{"n_kv_head": 1, "d_mlp": 2048, "rope_fraction": 1.0, "init_std_o": 0.0, "init_std_down": 0.0, "grad_clip": 1.0}
MLP neurons of a small language model. Each row is named by its layer, matrix (gate and up: input weights) and neuron, and shows model dimensions 288-351. Each number is 50 + 10 x the weight over its row's rms, rounded and kept within 0 to 99. A neuron's up and down rows have the sign that makes its largest values positive.
After each neuron's rows, "fires on" lists the tokens most often at its 100 highest values on Wikipedia text that the model never trained on.

L6.gate667:55 44 59 54 73 43 67 53 44 46 43 48 61 65 56 52 70 37 68 47 64 40 67 64 63 66 45 77 35 68 37 37 47 52 46 53 42 63 69 60 55 58 59 58 29 42 59 56 53 49 52 59 54 40 61 61 47 54 43 66 33 64 45 55
L6.up667:45 57 57 47 61 48 48 56 64 61 37 59 69 45 36 56 43 63 46 45 39 42 48 49 36 59 48 54 53 58 52 44 37 51 67 59 50 28 73 53 31 55 49 51 61 52 48 51 30 49 66 44 29 53 46 40 49 40 44 47 60 55 55 56
fires on: "\n\n", " called", "er", " from", "\n"

L6.gate544:59 65 42 60 49 47 64 56 60 51 71 54 60 49 61 67 35 46 66 76 45 37 51 63 55 52 45 65 38 55 52 48 43 42 62 46 64 52 40 48 42 58 54 69 37 44 49 44 63 45 49 52 50 53 56 55 72 49 41 29 55 47 56 48
L6.up544:51 40 56 59 51 41 52 46 36 57 30 45 24 46 59 44 42 49 50 44 56 46 62 49 63 41 47 53 50 48 37 61 69 71 66 59 62 41 33 61 66 44 41 49 48 57 54 58 50 55 61 43 40 45 51 51 63 66 55 36 36 44 54 47
fires on: "in", "o", "it", "at", "b", "ick"

L6.gate1197:60 46 54 60 43 46 54 70 67 33 55 47 33 53 59 63 42 30 51 64 61 50 34 48 38 40 64 51 35 46 47 46 34 54 53 46 57 78 49 43 27 54 42 29 48 58 49 42 61 59 54 38 57 56 65 45 53 57 58 45 39 59 51 52
L6.up1197:32 52 50 24 43 43 60 53 65 42 21 38 41 50 46 53 55 40 67 57 51 45 56 54 58 50 50 41 48 52 57 46 61 65 49 59 57 47 35 59 50 54 42 42 34 45 53 54 35 48 52 52 50 56 51 63 53 51 48 42 47 69 43 45
fires on: " can", "our", "ou", "ue", "her", "ight"

L6.gate515:45 50 53 52 31 44 51 54 42 64 55 42 57 43 59 58 41 44 47 65 40 37 36 32 75 40 49 44 57 37 41 52 34 38 68 42 64 42 34 64 62 50 45 69 44 39 48 56 42 55 47 39 60 55 64 63 55 44 36 57 59 63 45 55
L6.up515:61 61 55 49 69 60 57 52 55 48 48 45 53 34 32 40 36 71 44 49 36 67 45 46 55 46 48 54 38 32 55 47 69 44 67 54 61 39 31 66 52 47 64 57 23 32 46 65 35 39 36 57 42 49 60 47 59 49 52 60 42 53 50 60
fires on: "iv", "al", "i", "o", "it", "ul"

L5.gate176:51 63 52 75 54 55 50 56 45 42 55 54 28 58 51 53 47 36 37 70 52 61 63 72 65 62 44 55 44 50 42 51 40 66 64 55 43 60 35 51 45 40 45 40 50 41 41 40 50 41 46 59 58 53 50 58 52 46 48 69 62 49 55 45
L5.up176:61 55 54 41 38 43 59 45 52 64 40 44 46 66 58 62 61 43 28 42 52 58 49 48 57 46 49 70 42 62 54 40 48 47 54 56 66 38 43 39 44 48 38 43 53 40 53 56 51 35 42 53 46 55 56 54 67 59 50 32 32 51 69 54
fires on: "'s", "'", "ag"

L5.gate1611:40 59 69 48 58 45 66 51 49 53 53 47 56 66 42 57 62 39 42 61 63 59 57 64 76 39 52 44 40 64 62 47 48 68 48 32 60 49 71 40 53 38 38 39 40 46 46 61 28 45 52 62 45 53 37 37 41 42 60 56 51 54 68 70
L5.up1611:39 75 56 53 77 45 63 44 38 70 45 52 43 58 60 53 45 44 50 53 36 30 42 48 52 42 45 55 46 52 45 50 44 49 54 48 65 46 60 56 57 61 44 43 54 47 47 65 44 51 53 73 45 38 31 50 68 45 61 63 37 45 54 54
fires on: "'s", " His", "'", "is", "s'", "er's"

L6.gate644:52 57 58 48 57 49 64 51 49 70 56 61 65 42 47 52 42 55 25 52 52 51 60 59 44 46 33 55 47 52 41 49 42 53 50 51 49 56 41 54 51 47 45 47 52 36 42 66 34 43 42 54 50 51 44 54 52 43 76 66 38 48 42 70
L6.up644:39 67 54 51 53 37 63 27 58 61 58 60 62 61 59 44 59 61 42 54 49 46 47 55 63 39 42 42 24 37 50 42 50 46 52 56 43 36 48 50 51 49 47 65 53 57 51 55 58 64 49 59 62 51 59 68 56 40 48 48 74 47 46 38
fires on: "'s", "ut", "ew", "al", "'"

L5.gate292:50 59 61 68 52 44 43 70 50 41 53 37 42 45 38 71 47 51 49 53 58 54 34 52 33 58 43 59 47 45 39 53 55 61 58 47 51 70 50 33 34 33 62 45 59 50 37 50 53 40 53 51 46 47 48 22 56 34 51 59 53 39 63 53
L5.up292:41 53 75 36 42 28 53 60 56 73 47 57 43 68 42 32 43 73 37 49 34 56 64 65 44 47 53 36 44 51 52 40 46 38 50 36 50 59 51 42 41 60 43 46 45 55 54 33 62 45 54 58 40 44 36 64 38 62 58 61 45 40 50 45
fires on: "s", "ts", "t", " press", " express"

L6.gate1105:44 40 39 48 48 44 32 25 70 63 63 50 62 54 48 51 45 54 43 64 70 55 53 48 47 54 54 51 52 54 63 52 36 51 55 36 47 57 50 75 59 55 41 39 42 39 67 43 36 56 56 49 78 47 40 48 57 42 73 61 52 54 37 38
L6.up1105:48 67 52 68 60 42 55 66 54 42 45 35 42 43 39 52 42 71 62 44 53 61 63 56 70 42 41 57 52 61 43 43 29 40 52 50 39 50 32 54 36 61 61 39 39 46 62 57 50 67 67 43 41 76 44 44 30 44 66 36 48 60 56 45
fires on: "\n", " ", "="

L6.gate925:50 38 61 55 47 44 59 53 42 62 36 68 65 58 56 49 50 33 39 32 55 40 29 52 75 56 46 65 45 49 48 42 52 57 46 41 55 48 63 56 68 37 46 55 56 46 56 58 39 44 53 57 48 61 55 44 58 60 59 57 55 52 44 53
L6.up925:54 48 55 41 43 53 54 32 40 54 36 67 58 35 45 50 49 48 39 60 56 54 33 58 48 50 37 53 49 51 51 51 68 37 51 36 61 48 52 53 42 48 24 50 40 46 43 50 43 37 58 59 37 47 61 61 51 75 47 47 59 40 29 62
fires on: " in", " to", " •", "ed in"

L5.gate1783:56 38 41 51 40 54 44 40 47 44 46 52 50 35 43 56 74 54 47 61 32 39 45 46 40 27 45 64 57 42 41 61 72 72 46 44 53 45 37 28 41 53 57 37 31 43 50 51 54 57 43 54 54 66 56 55 69 46 39 33 54 49 55 61
L5.up1783:23 51 36 43 34 48 33 24 56 25 38 48 59 60 26 58 52 37 63 61 34 26 39 83 47 43 37 62 48 38 39 60 43 52 67 29 35 65 57 46 45 52 46 50 59 61 48 42 63 55 62 41 55 35 33 62 50 45 63 40 63 45 56 55
fires on: "g", " or", "k", "ed", " and", "ever"

L5.gate1164:56 37 60 46 53 45 56 31 34 47 60 53 30 47 49 50 67 60 59 56 65 62 49 54 41 45 49 67 37 44 43 53 40 48 40 68 74 56 39 42 52 56 49 60 44 34 65 41 46 50 35 62 39 30 32 58 52 67 56 43 48 59 41 59
L5.up1164:49 45 45 47 42 50 41 52 63 46 59 51 42 57 50 69 44 52 60 55 44 45 25 42 44 50 45 64 28 38 33 58 41 60 56 38 66 43 46 48 44 54 38 45 50 30 47 45 35 59 42 60 36 50 59 55 71 50 36 52 50 58 59 31
fires on: "\n", " | ", " App", "y", "ming", " | App"

L6.gate1182:38 51 60 72 44 70 65 53 39 43 50 65 50 28 56 28 45 36 49 49 50 51 49 46 51 53 31 51 51 32 59 35 39 42 57 37 59 46 52 59 71 34 66 45 60 43 68 44 49 55 63 54 58 60 53 48 57 58 50 44 45 54 44 61
L6.up1182:47 55 60 37 58 58 43 34 61 42 49 47 28 38 53 28 57 58 52 61 54 37 52 59 59 62 47 56 43 53 64 35 56 34 52 50 33 43 61 36 60 56 38 37 71 43 67 65 47 52 63 45 63 59 37 28 48 53 37 64 65 45 52 53
fires on: " to", " from", " into", "opp", " to the", " of"

L5.gate428:54 60 49 55 49 44 68 37 46 72 58 46 44 46 47 27 52 38 69 42 62 56 52 47 62 47 72 66 43 39 47 59 65 67 43 40 53 51 51 39 60 45 56 57 50 57 34 53 40 73 40 65 28 41 45 60 54 49 56 57 57 55 59 69
L5.up428:54 58 55 49 63 37 46 44 41 44 50 46 58 59 57 45 60 66 48 33 56 40 33 60 49 34 52 47 41 64 58 61 55 53 42 64 46 71 67 54 64 45 44 50 30 50 40 64 48 65 61 72 43 38 43 44 52 67 71 56 59 53 54 54
fires on: "A", "ass", "'s", "-A", "erb", "'"

L6.gate1886:46 46 50 60 28 60 55 40 32 51 54 77 59 40 48 47 54 46 53 36 56 30 45 31 53 62 50 69 50 19 53 56 48 53 44 39 50 41 50 55 59 44 60 55 40 48 57 27 53 59 39 52 49 50 60 35 52 73 53 62 36 43 63 34
L6.up1886:36 42 53 45 50 72 57 42 46 58 44 32 49 53 27 43 52 30 69 41 52 53 40 55 43 63 41 59 46 48 62 45 74 32 48 50 42 47 45 63 51 62 55 54 33 42 56 54 45 50 36 48 35 49 55 51 56 66 47 44 44 34 47 45
fires on: " in", " to", " of", " throughout", " moved to"

L5.gate1904:48 44 40 48 46 45 73 56 52 55 62 46 63 63 48 55 51 65 37 77 58 57 60 57 60 38 48 46 47 51 56 49 48 47 41 46 44 52 68 61 69 42 46 53 53 42 44 50 40 62 50 63 66 54 39 54 30 48 47 49 61 70 58 41
L5.up1904:45 47 56 50 68 45 53 55 58 52 58 50 51 36 29 53 32 43 61 22 53 43 58 59 48 41 62 42 34 68 45 58 54 62 54 43 57 58 28 62 64 48 56 54 57 50 60 37 50 57 61 36 60 59 57 50 47 47 38 34 48 46 56 44
fires on: " G", " ", " P", " V", " M"

L5.gate1283:57 58 60 60 53 43 38 50 30 45 48 37 38 51 57 44 57 53 40 53 53 33 56 40 67 68 46 45 61 45 41 44 51 54 60 54 36 57 43 49 51 61 54 41 33 42 49 43 43 52 71 44 40 72 50 49 45 50 51 63 43 38 70 52
L5.up1283:62 38 78 59 39 37 45 45 51 59 47 47 28 53 51 45 34 48 60 58 71 50 51 65 61 67 54 66 40 50 30 51 46 20 58 43 59 46 39 52 44 49 37 39 57 54 45 35 59 55 73 44 35 58 43 48 66 60 44 53 56 46 63 59
fires on: "s", "ts", "ons", "H", "us"

L6.gate250:53 51 64 48 49 39 47 43 33 44 67 45 42 44 58 37 59 73 32 54 36 41 52 67 57 34 45 49 40 50 50 52 40 57 42 53 47 50 56 60 49 57 30 44 34 30 61 45 57 41 51 48 46 54 45 53 40 47 46 64 55 48 56 49
L6.up250:58 60 54 52 64 35 44 44 49 49 36 44 45 52 61 38 58 62 49 33 44 46 37 53 45 39 48 55 69 40 48 46 56 48 52 60 44 35 58 61 49 56 34 45 39 40 41 46 63 46 55 53 55 50 49 52 48 45 39 54 54 45 49 42
fires on: "ar", "h", "am", " who", "is", " that"

L6.gate727:56 63 54 56 55 44 49 58 57 46 38 36 58 57 48 47 58 57 72 57 72 58 53 44 37 33 45 55 51 48 43 55 53 52 40 54 45 61 70 71 55 41 51 63 35 40 53 28 48 58 40 50 44 52 58 65 54 53 53 38 58 44 52 51
L6.up727:55 57 40 54 48 56 48 47 52 38 45 44 46 55 36 48 52 40 60 57 43 61 45 50 45 45 42 46 45 30 28 40 40 52 46 69 60 58 51 47 34 44 47 35 51 51 38 39 30 32 56 54 49 50 59 29 66 57 43 51 60 60 40 38
fires on: "\n"

L5.gate1028:56 44 57 34 55 38 40 48 57 51 65 40 49 57 55 63 30 55 48 44 51 43 58 75 49 57 48 21 42 59 62 53 54 32 57 47 52 62 55 44 57 56 50 32 42 44 51 56 42 47 60 34 51 58 57 66 44 33 56 46 41 66 43 87
L5.up1028:57 38 64 42 46 52 53 67 53 61 47 46 51 47 51 66 42 44 63 45 40 47 47 34 54 49 58 40 43 46 49 49 56 49 52 27 66 28 52 56 41 52 41 59 50 32 62 47 54 26 40 69 49 41 53 51 73 44 46 46 63 31 37 63
fires on: "osp", "pl", "r", " col", "ol", "ph"

L5.gate1450:44 52 51 55 71 32 56 55 60 47 39 34 29 44 63 68 49 52 48 55 54 54 64 40 58 50 52 30 42 39 67 61 42 56 57 58 65 54 63 52 71 56 60 42 49 52 49 51 46 48 43 25 32 65 66 50 56 65 43 38 44 38 29 51
L5.up1450:57 50 65 43 69 54 53 48 54 48 46 37 34 42 54 52 54 75 58 40 54 53 45 64 51 42 52 44 55 55 76 37 51 47 39 38 65 40 58 63 39 39 44 43 68 36 53 45 48 43 56 44 62 52 53 34 81 55 45 23 54 33 49 45
fires on: "l", " pl", "pl", "t", "r"